config.toml
n_layer = 8
n_head = 6
head_dim = 96
norm_eps = 1e-05
positions = "rope"
rope_base = 10000.0
rope_fraction = 0.25
init = "normal"
init_std_o = 0.0166
beta1 = 0.9
lr_head = 0.00541
decay_fraction = 0.853
decay_shape = "linear"
final_lr_fraction = 0.0
train_tokens = 1004000000
MLP neurons of a small language model. Each row is named by its layer, matrix (up: input weights; down: output weights) and neuron, and shows model dimensions 224-415. Each number is 500 + 40 x the weight over its row's rms, rounded and kept within 0 to 999. Numbers have three digits each.
After each neuron's rows, "fires after" lists the tokens most often just before its 100 highest values on Wikipedia text that the model never trained on.

L3.up1950:564537529455459443474534483567504519483460467508525494468544516537468561552503472454499431511452499528503535501482470495523535489515548467467468478475462491503561480507455508478575501472482513589479556499511516514559479476504455532538471499524477457545472564481542473481480450525496473532543520520489531535510503517529514492526549520558494530482542546459589511595511569501515519549504573467542555488525462477626509502502536585548507444503501600502543519447451506537478481492548457557528436490479504498521523511431485555529537537500422540546489461485526512536507565499448541419
L3.down1950:498587453493529503488477499567557558450507458470513589505455533434491546518495504504433469510494477584432521526535527501479477488528423527484503539500494530478523504515497551488460531496523479567495520491478432555491530494498458536507556571515507481514494505466501510522548501553427504426488542446449498525405492508481480498547579496482489463475506438471444481514551515487492492481553511506531519481525541542501491438517485490476567538470497511469540557437390472517531472524534480556462526539542548538543517501511482513527542503509527497478455480522457558450511532596527457417
fires after: " F", " E", " De", " D", " en", " Je"

L3.up88:462558496446531509425533582423491485506509462453532562413463483532494553461537457521439533469503479457535476514527529521558488490502523539469465483528484468485582574448495523448469500514581462577511510535509524623478434462509491529541537536482494522511445507504532472533514484502505452465542423510509579518506512520464536477553515527495530495468481510516476516474447488555499521444432581574489523427536476598557495499478512498453530486441562486512519526447530490531523499546491555468550541425492480494462432495500536515543449463502477524550563458456439507469472470544487558504
L3.down88:474458594453423522561553450453520551508495499493464535510447489474573542426515503571507370496565475515489528452499487536522518552486474475466462502424506520481514477516508552509527473596419529506472387534527507514470505495450527492441508533478471516463557483504525464506522484489482457559501497509463539519489502519509542520550485524478487419520485491414512490513477472470555510495451507508561474448562496515450517466497489535505564508558483477510462504534514558479500468520523533492494524497507496539538498451583477445482494565514552486461481503520488478559459598567499472459
fires after: " H", " h", "t", " Col", "h", " ins"

L3.up1986:501496481589530537470492456550500582416547481521560444417470463504433490519531499479509503497518565523505491545471498481477537548390432485536457475470493446518441506491512521469503459493493546576508572519493476618497495502478495534515504556522432468423549525459552527448507468481479516665508447463531560495505451516441495449539489527568491510518483526513476521527565589541441509511522473519463487531517567501521505506470499499450540483556423535518562475444544545499427533509565478482452490493555471555541466457528573559466568466510461488497521541508439554560508494503462534493
L3.down1986:565450518418524526443471472558542512431454520505503493495555479504528479546494519440525517461532498532506530498550584475503453486449542562506444530527506468520526513513524496528521441491501501560462473505440550558456496494513505537513515424464498433456534506467518487507523450486512552511466456491519441507547515522510570485583452507457470533530484523568478526517462547487517513511474513445506487442482521530490547488520504439480515553511465598479467470481452464491450470493465482486480491479513554550493515483474580497537514544565462424548471525445463448597532472492440516529
fires after: " a", " the", " an", " was"

L3.up984:512518497566489493480454476491490589498433433543536463490520488522486423629481529547518455472534516476554512472488541501527490521511479505536444479449559534506520541453520502445489480550509502554494534522462524454533473522413538484465456488578511523502531494530475427498466521554566483490350533499495442560521520507480548514580534517517503416507572466430476547490497536568506486503554518541551518484512446430468481476499491552549567472527498497538563490475499510544443458481439507596421506480555481501521525486505486479496573533496532524540529489494493487514465474439398615475
L3.down984:502471441496480479476533462579538569463550500512517504526428478502464479502504569504403468484480441479541515555536458524481484500543595511459531487513476498520572509441486500490521474507488456416535512524466498554473477484490532502483501542505556504559481494516459566454401489531518516497550485471512477427486535447510515489527492583545472485464510571452475535439518501492465494530513574489522475504506455559486492502483476532495512507480498506538408480581535506529527558519530530488513459535517498471478542476486506550460489376562518587555481423473459486496428454485518573473
fires after: " N", " D", " un", " f", "F", " re"

L3.up1902:545515522539524553515457548488506548522506467507548470484498555513504473465426491482514496498531478481464483470506508497458493458484513460542499489476479485471454485526501509540441498450498498516549469444457578428503529443533520538519587520520462503474539535490497545445547502501396600540493454538451483507509496523480516433516491511583535409568512500473506473534474550492533481511368466463508485488506574528488452470585506509498464504465491504532522489479484462454518513455532527534528531488464508525595491532523433512560493432460465572485425505457454510533543494455452562571
L3.down1902:457488548529511517504509446544502430468495463514477503566536496517569477457445493473573508543496482485494502397527531539510509495499493523610523541420531471475503500564483521470449518452511550453584520468489564457492471494518492503546507410488473493534442484514453528469497551489487480559431445542495483439479486532608517525449476440496505471490495441528535436564494483420475441481512528449460554471481578480541485480550594454519521542468433469439491489499526482463577484475468581510474483456441493478525504452540492498534488474488504462500355494531514510422478428477557497489
fires after: ",", " in", "S", " to", " Finn", "ai"

L3.up1945:542503542496462547502501471492460543561513557480537554473524481509510549421504535526491542496529436548499427504443524446556570517452448481600442480533480509495508480515469513402515449479554526553529480533473472460532507498535607502572527531455514487507468503515561495478548495474508456487508422496487491568487448534522579463501465477454487415526556525464537525570468506471480491493417524551490593453507487535498592503516507534571508507464532496624514485489548470553513468510479458504505518439551450525486467553532493549534507467513490432490473489450585547517483525483432557467
L3.down1945:474546541475485449495442505584467504541494497553500468466509433463478510519583464553480451520479527576483467475476475478441503481521460459475506509472488522471598493516487525526505526556518486407531563545467561634524498433435455510419445625509493533489487474507458509509481535525509470488438599488490560495480498478493559534409503550549458571460470477418509513505481489510455537491494474500494475541442472468455515534497517518499543491569491547488529542510495493482462557548460599470462495500497430441577486496485442481491539496461488527481555485505501446499520521519577414474
fires after: " can", " v", " has", " Cam", " is", "ak"

L3.up1075:506564520526563534538470471510500537474535483560498462510486505468498441522428436487449481481526487462534512505479442477544536489520513521526478457471416513478512576469488513541439563525569485585510531566451575519466491485520518508459576570456504491481491533493542548475536511496522510521545493427540458527408559510535453373495499510566569521518459531455486564471518518519425470478520539492473535543492450515505501473623481514516511498508529511531519541463517481494460506513538516539481467535506413541511610593468516545548571540526448568524531455425486453566447460462473496454
L3.down1075:498485459477526488480474533554559473511477567483490562464440515550545488487533449506496528565606487492423546468492549469424497476514464522465509503505470491410590573529494529481448477513344487440457483447529444510446451464494507539503447503491495510519412439459490508456527499593526503554514517537485485503483498510523479469430509506473465475464472488457550409472504490499489424498416534477460487558512520597513528526480461534540527567469487536447519496499524519544531519463390536513566551447481539510572457515542510508527511514422507457536431508537479548478492535466532480543
fires after: " the", " The", "The", "19", " j"

L3.up191:506531587535472488507552517531576555492434467517509491561503510529526540482539486498479527455517500479514549484488452453454515493477523505469497460432504499479544511506467536523484530518474475569488498472487580460448492514535518507589501541542471573420465525520485574514472486538532530504480478503505507523480525456442494517495521503520578458495501460504478437423505512489502537449455572501527532465466472483473538556518463523614516428570471500541484514509507488500509441500471552450519458491508456467561489574505541525526561461464535512519484542460431501471373530570491554465
L3.down191:535468521479510484484530535380529470497413389494498476477463429371478511537479543548559509489530477463515517503503466499515528479408489537429449565497485542525539415469471517516563436542439509511520534469502543543412559516483486483520549531522503485505494531498495479474490456530611521497587479504501522470516531447550502500540550525505602460524531552531573563472555510490525513492516558419526500462563480523489464521493570457528523465524495503486543460523453507469523563506485485520481521550458562445498513540499487520492493463547525422552567484465498586462553549535429536555
fires after: " J", " M", " N", " P", " K", " Q"

L3.up1253:533480489498473555408538484523544457490527545520509501431482488496485526521498461479521526510502413470543513494492499465451460422483495527572507470469544468468552531497512454512549520463435488549507499507489546540513485525532511503555535502462514485516503472492506568421472454506447509462505435522474495452561486495509536408473502443526485537546533485508494468526590541502437515544521500491509531492478488490521551535521469509573434462518542461532547487504524576529515478542532458513518484436517486498537463495540474549521554502522456509471414491535479539462515499533451532430
L3.down1253:491526479564438597519512507485470482477495516458476545536489561464522550467503421445446497491493476486505506490511502570510557463511527492455550455470492581522528468473529468471514539498556496491548473452506432431538524531425472478493475539422436489399476558510501506560444553479526480570445499508532507505431505530516475526477565512425498455466489531444479485574437509487498501475489445541483528499493552510477426484508491590529494476527462542555532531403531532539501551507562470436454514532449490501497451459585506448473522517390523489513494479506459440480515492514564468516
fires after: "In", " f", " ev", " in", " sp", " In"

L3.up604:609473496521516459446413441561537554468422524464509396432467523498455533535494546515524582459450512488453577556424513545405524540460472571496488513454508440522467477465558504481426431465470498540479576479505556522487484545535472488471502507430549542534530572490548482502503469573490473514458382482483474534488442528538523493544472502496465487475547494587504465457525518487499503484602479478522497479527497528554494506456489501484500513489550463542574496489547553562495541451513554465450461471570549507529573509479574501540539515541472529498479519512510476511508466441400623397
L3.down604:477491452500529493560478516486439534553570501529462596519480448522598490500481524563491446514524417495535473430486489442515573552518505451543520538545474553506485534483455425481486525523483485456547445527489510493545527470461549529482568492519508505479514537496494478509502495473518548430499522588493500435497498459574494447444510470506487463561450533451526505519462476497545566550473548506473485499537534583541543525532488430525509511480427454539503429458458505517485448491469522465556449442498550468492426493517438498453457537457487467492501495492548501433449451476520460552
fires after: ",", " and", "|", " at", " was"

L3.up774:451561497580544462520462471507486562489524504451507449499525425472540571489474499489513517535536505556517479552454494544503482470473521512506503505580466400454492579508581440464517520442497509518513506498466554544489474475572541451560561524511489536474503584461481544526477434536521486487522487537493450470525552524514523496572566648544509484455547533438471452490441487506438497516525456481507479502540528459500432548448535527535533469570525504521506504500541459457453497491438490427521491490540529516479531453455497543529557505457479514494511476492475462516442482530430545461
L3.down774:537493465498481500413503461525427498418457556461527510484494530473481504535511483556551487573472523555499468436600505431498521533497498514447487548508482560497537385512506495478590470512463515495512487481433489456597519500482474478467493486515500472527458449587484530448493579512502456541505440467494509512466512461468471505489517449547574551522566499524551517562541483532492439456466489502519545536505455430466492511447543508466591514527487454493469479498507523524496513511451513447498530531406556539519480472454438536474381504442535554486550479521518494502531511460585555495
fires after: " Sh", " K", " Ch", " N", "w", " M"

L3.up2125:550517464538558476507482527397482464524481496551507531554497474511510496496476436494489483498478446439467507451480506511497542446390498527543486452510444488432555540503521500509466513507444518510514483502596491440509566484465487503528492518523552478427553548407553516502544481563561524484515526620534513496518454524427501548508504452490518497578549539516449479553497606541494452463491505443451515509581496451430417487534524530497505543519455491427531435447535466478477465425474509537489550497517464572476546493420476510526581444505542504465451554455485581526465539509502484505
L3.down2125:453589552465544472433522496527533525462517475580502557458477448497542450453485487472568446542494518448435471477512518493479518489537449493493520503406560564493485468479517495495511494453512512469503540456424452487500431474454478475456449559473434469530461529516488544477480525421526505502469480426546525542560536489535427514462451517535505408424456453540528452476517495516547435425488507487551468517454563564487476460490482498518412538482481494467505594517458530533545538425468459456483535533540562415522444496524478510548465511448498540534455479486518511515467462552485539490
fires after: "–", "-"

L3.up1773:489539540482552542551475437525497544480514520444506445471478477478491494496495503433504526494447490427535454520444487483539517468554515427513485510485480429457450500430509546469426494438452519585416499476499570432477512451463495469551497516448460532463525521456575624498509514496460522455509553517532514475415544547498467438481531503540445493510514447480422510554534489509509533464481457477508534501538535520455584445507474495516590532494467472509538523459473533498462497536488495513514497493491510546530547540481541517510468515454524513522453507390483517524524487530507520501
L3.down1773:480477539529471564505577463548468460570489518521524480494494534561524484465467489472506561543437516511570558457499505520459488522465478476559603431449536498481544529567502478496468551489527589484501493488429495445510503450486554491433484525502499442579492461538474491507473572439473584517486449551523503517467495524533545451455473453519460463519517459480471478510537477493416478550437525523471518466546581470464526518487543498530524464440431494516490460490492555550525464540509524538526521527507479547564565474452452522556464454503547468532401445476438520510530480489499446467
fires after: " the", "The"

L3.up424:527495541481512539468404503504475501515564489502501532509551521455491518519525443588495475522536581459393434443482564536487516535452528510557529516472487566503495506504515539477513503448539467542403478582532482492550481489443541527503541466501449502505556474437582467462439527532481570578520503476404526572479488464516536500510543521472624533528483505489464524507505480505499544580456607542521451576533535474490408544490470520566506418397483515483519511523470455504426479506543529460544477494472436520504472516498486487573579456500520528415459480475576492481508475442481557485
L3.down424:543531462588541554538413437521505488492573491492502533479470513507441481475540496473529456524489519464486473512468599581508467473531509425535480403426527471513532536550529498544547493467490521490518511470535430530460509522502514466584466429524475416497533541494531554454491538544548494504572502506444540530533474472506477483487537500463513410565513525517466543471511456512417484491526589532488526479535475515518435483495519567556521461503491466514471466520531429481503512511457524505500495516525426522467567519512511557547450437477547505475487445455522552502450534441522480551
fires after: " to"

L3.up1713:565513588478486530485476457517455500532532467505569495513489454509537542478435504513481466514503520528477488498494409484559520537481506438562462478507506476498401529497530532411554450509556522524515551511443538490501499545515514516574565499434489465499443535469478610478481534457492508500453520491496453492555479525509474478525499448470524516508497516379467496434571509452527504470449489456530522428473476532501506508584431531510493478460523525474546490465492443483450475571459488534508592498545517529556553549505476499515503484484513490487477475454438488473500534501476492510
L3.down1713:440474509534534506509541517549461497486503492502503543504478512550540547553475520497524443476569554484484517494472444588445505438476507472490550571514421518506474434439428539477468515546527547405528431523573473406535524469508585525450563486535438492446498494495536481453539488517495404447521537560495501522460578484479536452482491474484488486497409539551537460512445556520459501536462525578505520546546544493541555518492505535487503482466502512477509479587513501486533508497486504473452479488517472507524485442465487447473470450521542578541372550499476551554518463492475518473
fires after: " U", "U", "ug"

L3.up1550:544546514530436573475526494387412461448511534532476491517500475596487505446520451527548588518574481498418499498484423476549572498475439536545555514478494462464579457497464482486510510465501461501474494543509532515483433460457546521537470463454500507511435488432467523483498439491432579509558506481471527531575498462520511494537514461450573458527467528545485490479507459491482496585537512504505518498523472435514494478510448540516515436453556465512568531500560439488468443445615516507524496484519475597500475533477557499465552548527433487495542476547540575506545556519455525510
L3.down1550:568462514564553548447509469538424551587484474418520496554514461523502517419511542536444493436515530404496543571492489479515417481538403538432513551457487578512529501557530493498473546507454445461496483508513559558468539496442506471476491564524545524559533507508519472522524568530465508514514495449475508557508481577547490460522525527517442469504508478481467510513498452548447580456511542483564501476531498513518509511479464419512516599529484548526484446510523528450525484538534553504479487413430523481485501500554506501517466459464469462478501466519523437456536463473562467480
fires after: " b", " Qu", "b", "u", " B"

L3.up834:566443492419477508451485507483430524568529499585543528473487475549489532465493518482478495479470492494523507497382485470464493493534552454596584501487489493524480624514496531537488482432534548550473474500406472527462486511576532508578547493457496465470625551481537539477482480515429520590558510540527585493483521503488494459520465510444532506507544529503520545502540584520553639576438505552485543439524470510543485461456535530467486540543504523476535465521510544548415447496570472487553524501458456584497542538522447561513460542506513496460568562483479454557493537535470482451
L3.down834:490441572481456479501451484520502543538553511487566476515454502451557517472492506428552440448459443492523490410424420486494549449522568492585569505537493553458546487526429479475512449487498435514495533523523528489454472431559479550479527506525450462528582540485572455508521515413460559580478485546535499552541559501479474470517539523531513446470578492533501482546500542477503489520467452535486543500575457508495466478521508504493480473489552555531508444508472556526532460495513509529451489464450467494502472517484502555550525531514534444484474553467474466527491474503459477470
fires after: " U", " Men", "ley", " men", " Vol", " Ul"

L3.up221:475503508500514516504485469504536492464463500511437462422416516513486456525479546513470562412547492468540550521504466472519543489466441531475466482447514511462518479484497559481411392476493503522451582448507560538527447522522498543524533492487557547454540506510520489496574448576467484537515461508560503513488503546545509458512511480502521494515510531548496521452516512487442537480544584481455524447499540498604537503448511533466477463523542540513527491560494448459521519491518529497456449529557517468522592499530513509522525589533482503528452459526387498577488493442483578494
L3.down221:514497532520552536532480515513407472580526541512468555542483446498455485465417481512502523509547521530488424496451570461531484512509461501529560500512466469495521530479452513454465574460487542457533489467494455494485556464447557531503521482484523505566433490506474511539539594486486464482502580451512446481440564473516447507504531518472462429526489481463484476545539480497505511471441519514508560483533430498503457500547477502517548541526471506506449471483466563500575501526558482568523483551499502492513483535537482487444492468486559519481449479475544487430540508491506497551
fires after: " the", " |", "|", " The"

L3.up182:500625495484502431550545489533512513462524544547565556507525494522497530551434529534477459550528464479487470517511534469527437495497465554590442513534399457485593459500470580517438472496458501532437546578461529445486537414497480483567561549550476496498531504471557510523511511530517475548494507530434532534497498529527566580522515385472448491513504558449511548499514460510550559538495522481559541465571485449582494573473535503471529548546425435545573452530502485549456477567463458502468479495450508467481504516481468431535525539458440601554494469506473503482499499508443535400
L3.down182:547418504512502506476472461480519514454487504446471525570491454524503460505545457458501533529529554531540511497486367455502551471555446544532467406478451541453432572468466430543459492474510519493478483536482485471545505479466437507445452493467506515469508436490544576468465524507434513448511468462522433488496467495515521515578512476512487549463555525593542553497532399469427569513490445503550485509504522496540509414532537590499510552534522552453499491516507459522509529471517535458486476574492437481483461432508574567440524468402466462492521570559484503551522506485513540486
fires after: " the", " B", " A", "d", " C"

L3.up1125:511525457451429452495508421522468484487513443513508458426452502494540480565489542542516578511496490466544549486466464465441467510487447481468504490399435514502475528451530593500471499402438496535403541511466567484508478517510472510507428570455549497515531584394497547500525459512519489504439494521575459527522525497462565526523576515540462497512528490433501531527529537483508599446538465492561520543503489512586505525486465538486453478534426514519485533506529539458485464435527460469498490496501503463539534512458511475537475567490534480467558536470484439610495495524478563445
L3.down1125:499455535489493488499475440498463537432508488472438482524515463427452500471479511471539449564468492491555500502527496462565520471514507448524506604490479488496549467462497507540584479480501514429437512512477438486481541395440485410481433441584452490448477540520547495419550515483532496463505536445523470521438501533557515514462528506397482471592514465435442470524481515429455489508503480459531598456532547443500491569533495528507426452526400551498503479532473528522532448530458497441512494552515527549549496565508542541569494483491521505441479507522468492415421498521501411589
fires after: "-", "\n", " \"", "\""

L3.up1470:480527551482555493423455475543461525522478475512551505553531491462510496487479457496498545442459525526539512575518526444478536541525546524533433454482482476505468490421489483534528493536442531593486534478460516474514504514523502482470561520449506486448488570504512491437512455506533477537474435566549488528536521575461543452605473515504543559545480518430448504482445492462493471472475558458575561484503545497520447617457495540472470457451507471522547459566571526572455505397522483538444520445519479487495531489423418501524483537502579577478561491478473565498454475449518529502
L3.down1470:416523487520466413566403467557536583471472521522450460521453497559507496438499515526504490519450531505488517454505461522514422521514499457499507412654580471505511477508528471495546465542505561465499567470494459495481544548545486504497481470455474466436519480517525604458435502467422581512536492429473474467451439499500504451481438436538457513551474451490519440509537536476519595521512491498576454491507569556474456463513522447484504419505447550505524431452464503490479443430536471514550468592523499454454521425508484517507551399567571529483438530470574392506508520496528467460
fires after: " N", " Gr", " l", "n", " Gl", " Fil"

L3.up580:493552511561511530525460486442474556572490511570518550545474483481586500442463496518524459547546496489443490491525499468530496500455491506473411475509471552454585511455484524425357455453543444446498472492583514484473530477509446475509548486517488459535496590540602458469495505501527531540496467527457506446447468525497495544557445534484538485591518494492433488544489479426577517483469559512508523478507553509627552537536492500469523449435473496564508516459502434559488503512517511500603528452530472489513502486545505536464523486449541597479493487441537564504513559506463480463
L3.down580:484483518499501518519456539483515433540451453538427483514482527498483535560509504494421514444489493433505505561486468488486516482498554598541492517485488474489466437534460536569585469526510470500468508514541464486454518432624494514501513524494457472448494444486527526522412465488496486463544460517429422538486503507571438462517500541553490514422495499530484511475456488631520482521503433545503472489557427498485495516499563484495493533503579457491456514485485531491484496474470419537529479498498542478577507548525569453438531491525466520487470501526461436447504474551520484505
fires after: " b", " B", "b", " car", "v"

L3.up232:567575548562613453438505486521507532540494452495541506519487530574507501522488503449527492512520475503500439415494415470467521417506466550507465528487509594455515456444501549542425487486442515467533496541446511491419473480479509525539530504489486506477568493412486527492476504534524559486457509579481480517515471525510448460512474467567538492515533497489435447513436533478448537446499544457566492464523527467527467557458457491529443519549475481554481489494521443452476436516544462435498502482486515503544513511476486534588484516492477516506415477475446462460486464555413545512
L3.down232:487480452504476526440531438514489468498580512486445483506488497450499514508445465523508458528490480433477499446515493474514561488441477597433544539536522559454505413502513497492513505512497498505525513525452587509529497485493487544487553488494498463509485424486512556450423491508436516553591495545505483547459446443508475561389511537518471531416447489495544444515587464494522551524475503534489527512480581434489462462549444477528484430484493580556493463425502548506505459500491523532524435494446517539487457475501447488490489516491582474497467626556534524505527525532569467488
fires after: " in", " Alber", " of", " to"

L3.up20:515484530521468608436521469542467476571448481525549411453466491500553583492506486481467505459494488486539519530514446508540495512563503472535490511535514499483552462452520478403540427448455509502583462533521562449502538462548543588512515464499476500497497456505507478487459550484501484553445423488476540536510565524591513496497485468554614505462458505476501483549471484578525451474536516476472498531459556512504444539502479510555378469511505464516494447514543503478460490547525498516524478435470522526534486527511511535465503458425464501481473476478532530538530480510483482480
L3.down20:518513497498542518555545471498514533464511507525511518528393504484522451499419481471510427436616496492570447491475484456535533474485519538483490502413492504526494573462473532549424541488500551526507528530450486473558447537477572527442458503464455473515398444595445530446457513479526525503494495480490507482443560541432532517491470457454416463452501420522562488490572420510513514478458508517522537472460464524511531440462496494470509494508485529481486467506455465486506544535480531466464479452551520500417521463518477503461514462487478400466490528547502530504455468508445541569
fires after: " in", "b", " can", "ob", " f", " sm"

L3.up1677:512496518437540537504482465458523486489474461510488503475423443552526492547529409405425494419507508593488525524500499461475460504446462499507494474455501556528492449444563516524463435567452520567564520420444526501442481506487481529567503541489519530492489514402462560494569450418462489595538523507472453540537562545463479480511502498550451445526469487451460502515482539498506459514426543535542501510447551537543504540500534543494516516458531556523534491521461503467493516542504535513491462508508499504579557525489464536538513482466519535560453425496403468530495450502509517522
L3.down1677:534531418408489532469519458544549548507481470501497546545458512544472453485514478492569467469496454593473479432504521474531461571513543494532489442537517468530537521458547439516502539487491493517466572446525584534433502500538455566511441517517504537463421477488496476532474574559520479513525558553514507532499523485458477544526533540473477496537447532502533439556540480522470530506412498491500546515467471509513465509547456519412501577536498505472491490484462497504509541459489443496497514513503455475506463478489484521476491517541486553484469442437523477477469533477544497467
fires after: " the", " a", "ament"

L3.up2232:513496509456547533455500525571512482394503443473575476434432506487467461549474524544439485434572504492450517483517394485488438551486471492485487482502492447517499502425550533537490552458493478521464563468470537520531521485470520606475530490553446516451522551371577580467512420541491522548443540557446572483497490569517481499552516466573458467608474483466516491569499540498546507444520504474497508527499477412503441578478497514468526457533558523497464506486523525547497488499503500482475442493395529515501494452477459493514505597544488534541441520516471455526534575509501527524
L3.down2232:435466547511483533497514539540481446486505557453444479507443459513475483459573529443528484562500546442488510558569529493535510533541487506492486531490469457538434530503517505499422492483464456493437536449413553539511500483460448499501477480483487557458395508542558491446391521520566507510488498449510530557487457497503496556508448524462507557486503453515504470499551615504493413494512521481520481495485535527453492540483555450553487520528511468496525545445543483596433504520553518456487533532592518567483495502512500498506500448452587550493492458549481459493476500500589459537
fires after: " the", " The", "–"

L3.up505:573572467469584488377478475481581527502473573527545419385419477555518511507521500494496513550506536459425540523472444443546459516487486550507511469474540496493524477479536514528478459500486514501492588537461472440482483533511457545524544475406452505542396465425533542452494489589464422498494475547547404444500537549472519454542493483574566466467470517557526449465586478473518461600480572519574510443500522508593443494534527446563453518540529470560538487570539534467494514386471518525481432505510527510551575471494514490516555471475442531474492485491433492500484505519429547494
L3.down505:498466515493451534586554530427443472498485487478456606571588531451478512521545422540550448458463422502521481503512488479471593541478500440507488514529494437513535543474477471462545509454476399535505448560540522561478448440525521491495526481525525507477526531538488526554513481501484564533551526522464535531574478470530455524528486531437487491585511472440496482479450549466444429475548479502480488560495492460447510506486437595492576484487471510489529508501465419572479476469477443500520542422526455549445538509470503519520547554478551546463502520440532468496476482519480404553
fires after: ",", " and", "-", " in", " were", " the"

L3.up2278:545521463445457500415464505498500531454461462502526498499584531421483541428481513529530435546497533460463493467508540508532519401495533555551519511407460521516489538420581560452448541534480491458532493556512502543564569511507572562514504558468492495538509461521465491500468475537497482517513500482385555548577476514493472434545537485504514533456555450548509539447519501432502513476507494468609496523505503500524445476450510491465517459511460568544514541499541544500403446496520472464484491496492474505490531533491545452513560497446538497495489544459527512498520491482471508489
L3.down2278:558457447581524507454483451446570504456542513464394547486524471506407503502489457477461426446443567550459517535408552520453430484511497452581487414535532484527479490504526454582473522417499521527431511510499515556508512481484526484518492524512469513497419532494546528502450488558546465410486531508406507469500455459458480545556533504450433491531480490486466488546487474521437517547551616504503442495575486550509504484540530515480548470499444522470457432499513511460489528522483530468596441428573477543521490536538498543588528515467522519498464522513551467527566523504531496545
fires after: " to", " not", " en", " who", " M", " Em"

L3.up0:506526516556514518516525412550453515505455496516588486514528521463511551569503498487458414464530494543552523453476434539516511475366515503485472448487449437513507535486490530476467536494452476529497460424513639512501446477508512518533470494506482514455524535485497469542548553519495547584456512511458470586480465447453439486517519453522501529558474482441469477544547598530368494434526510515587537509461515486476445461499527464485552487550513455465539520443499471555464525536454489475473504522531418536497464490439449540492485469557467507482536489507503518558454466478473520481
L3.down0:500455478477518454541572460473476480442490500506511498516517451465459515560475589531505543501503542505493582548452508482516493436503491499480466491498482540470534429558512545444488515482413529503541461570519442525419475566504509384459492476433619515521478465490468458482486472523523514439511522461547456538510565493562568551535530555444438548447510499469494632440500522553592488544547505446532531505436481590384467518443477517519503519542470512450563502489512475486495484537474555405475521457543551531448522434495580515424547555397440533499533517473536493484576442484440486501
fires after: " the", " a", " A", " The"

L3.up1529:534479468519459481466456448515566462493531506525422517501502415476496492477486461529554479583527442482545495561535534490457543477430462444456456492436455466530631555521492547471514529523423459524507534459473512505489541548467480488472519555497551502445442491505475454501513477558541598442478480519469507479523354530452459517554493558488513486538516452398473503581476596459517496534502544491477606479511546540425466499510461495494471410540483429548552503508560455546485485451483520472501467441485557445514517502499473535544529511552504550507495531531483465505519514466505634531
L3.down1529:533477442569455533533478590476470578470441560451543407490416455532539530527514537559520487492517472513415455516438486532536429580538553482453471550568483507482527445526459511470576443558525588534513561504466478495537431460474522538541509478518472581521514464467514500456535478510505481490591521497589485512546530512511481489490485483487525540494475498478530486514523469470533511512555496467450455553511406583540483503420477562531555576492546554522529456505535588516517536484551512497598446520534439519512565519487476428473576483504537562487519477502540522526412443516462485495
fires after: " L", " P", " N", " F", "L"

L3.up274:550548501515525515477503517509539508508440450531474523468553453533500500497517496519517523496538484600492542538501498471559573572429458489525511504503446551548482561468549528459485516485526447497511516485568494435489448480542567508501503485491515481495566548523551505473494490450402510443492442540472553590453553543452467572525548517494534467539544507519427506471515518514520488525524500506469634429487470525484483589467529550539481468465505528532615490508564457514443491416584486528462494504527508496535482522494525512466477529466569456444495430501542429494449516547478512479
L3.down274:463512433505533466489524485446522452537483478493442494531482422501578539425525548519496456486523529500567474459490468461439584474547547443558519511446494424529490507502487503486471511501443512488472549540454535505499419514525495501437455479464500504486411459454520474544454483521528534531458439516468493473507549456535517537459475498544419487474472416503507476497572525458423494510502565527478462612545499488518497489460574463532510520463512508492481467532491468597567480535483504494540509542504574569489559474559630497519493476550483480441472453501486561459514540504407456464
fires after: " 0", " N", "ak"

L3.up44:440525485525506505443501495504507557466491478454531422505507509543507507484546467449510494464505518443544508514484509538449509579482469558574455435489493442535539532438555541468499431451554474573536446489535590525480527532511570482549547446509435578438533480517516532447545491469443552529559451515486523505490521541443466556487474517500432449496573565468490469554521552540522541455516541599503551439448456525564508547450450540588463486522498477490486532474546495463449481488489538568513466463488453577471479489518540504508513485539496541561546479485443509534458482531475554454
L3.down44:481536512509454535459430479456525503503508431519501541490523463470577531565566555466545514476457473500480505518456575502577549461512519473576526525405489520480538514509517423454506499485460538567568442497462540546495434455530500489500532506487507524514586500575495450491549493554554509528509504551423470520534508510597466467469450553490527513546531528557493458520501517493535487472554507521495460466514532424476431559408452484455584588428438515352489532499529506522448492448485545557437539564527510447464489483483504466478486529492493484492562554533545559480458502529427506498
fires after: " 5", " H", " N", " 4", " 1", " 3"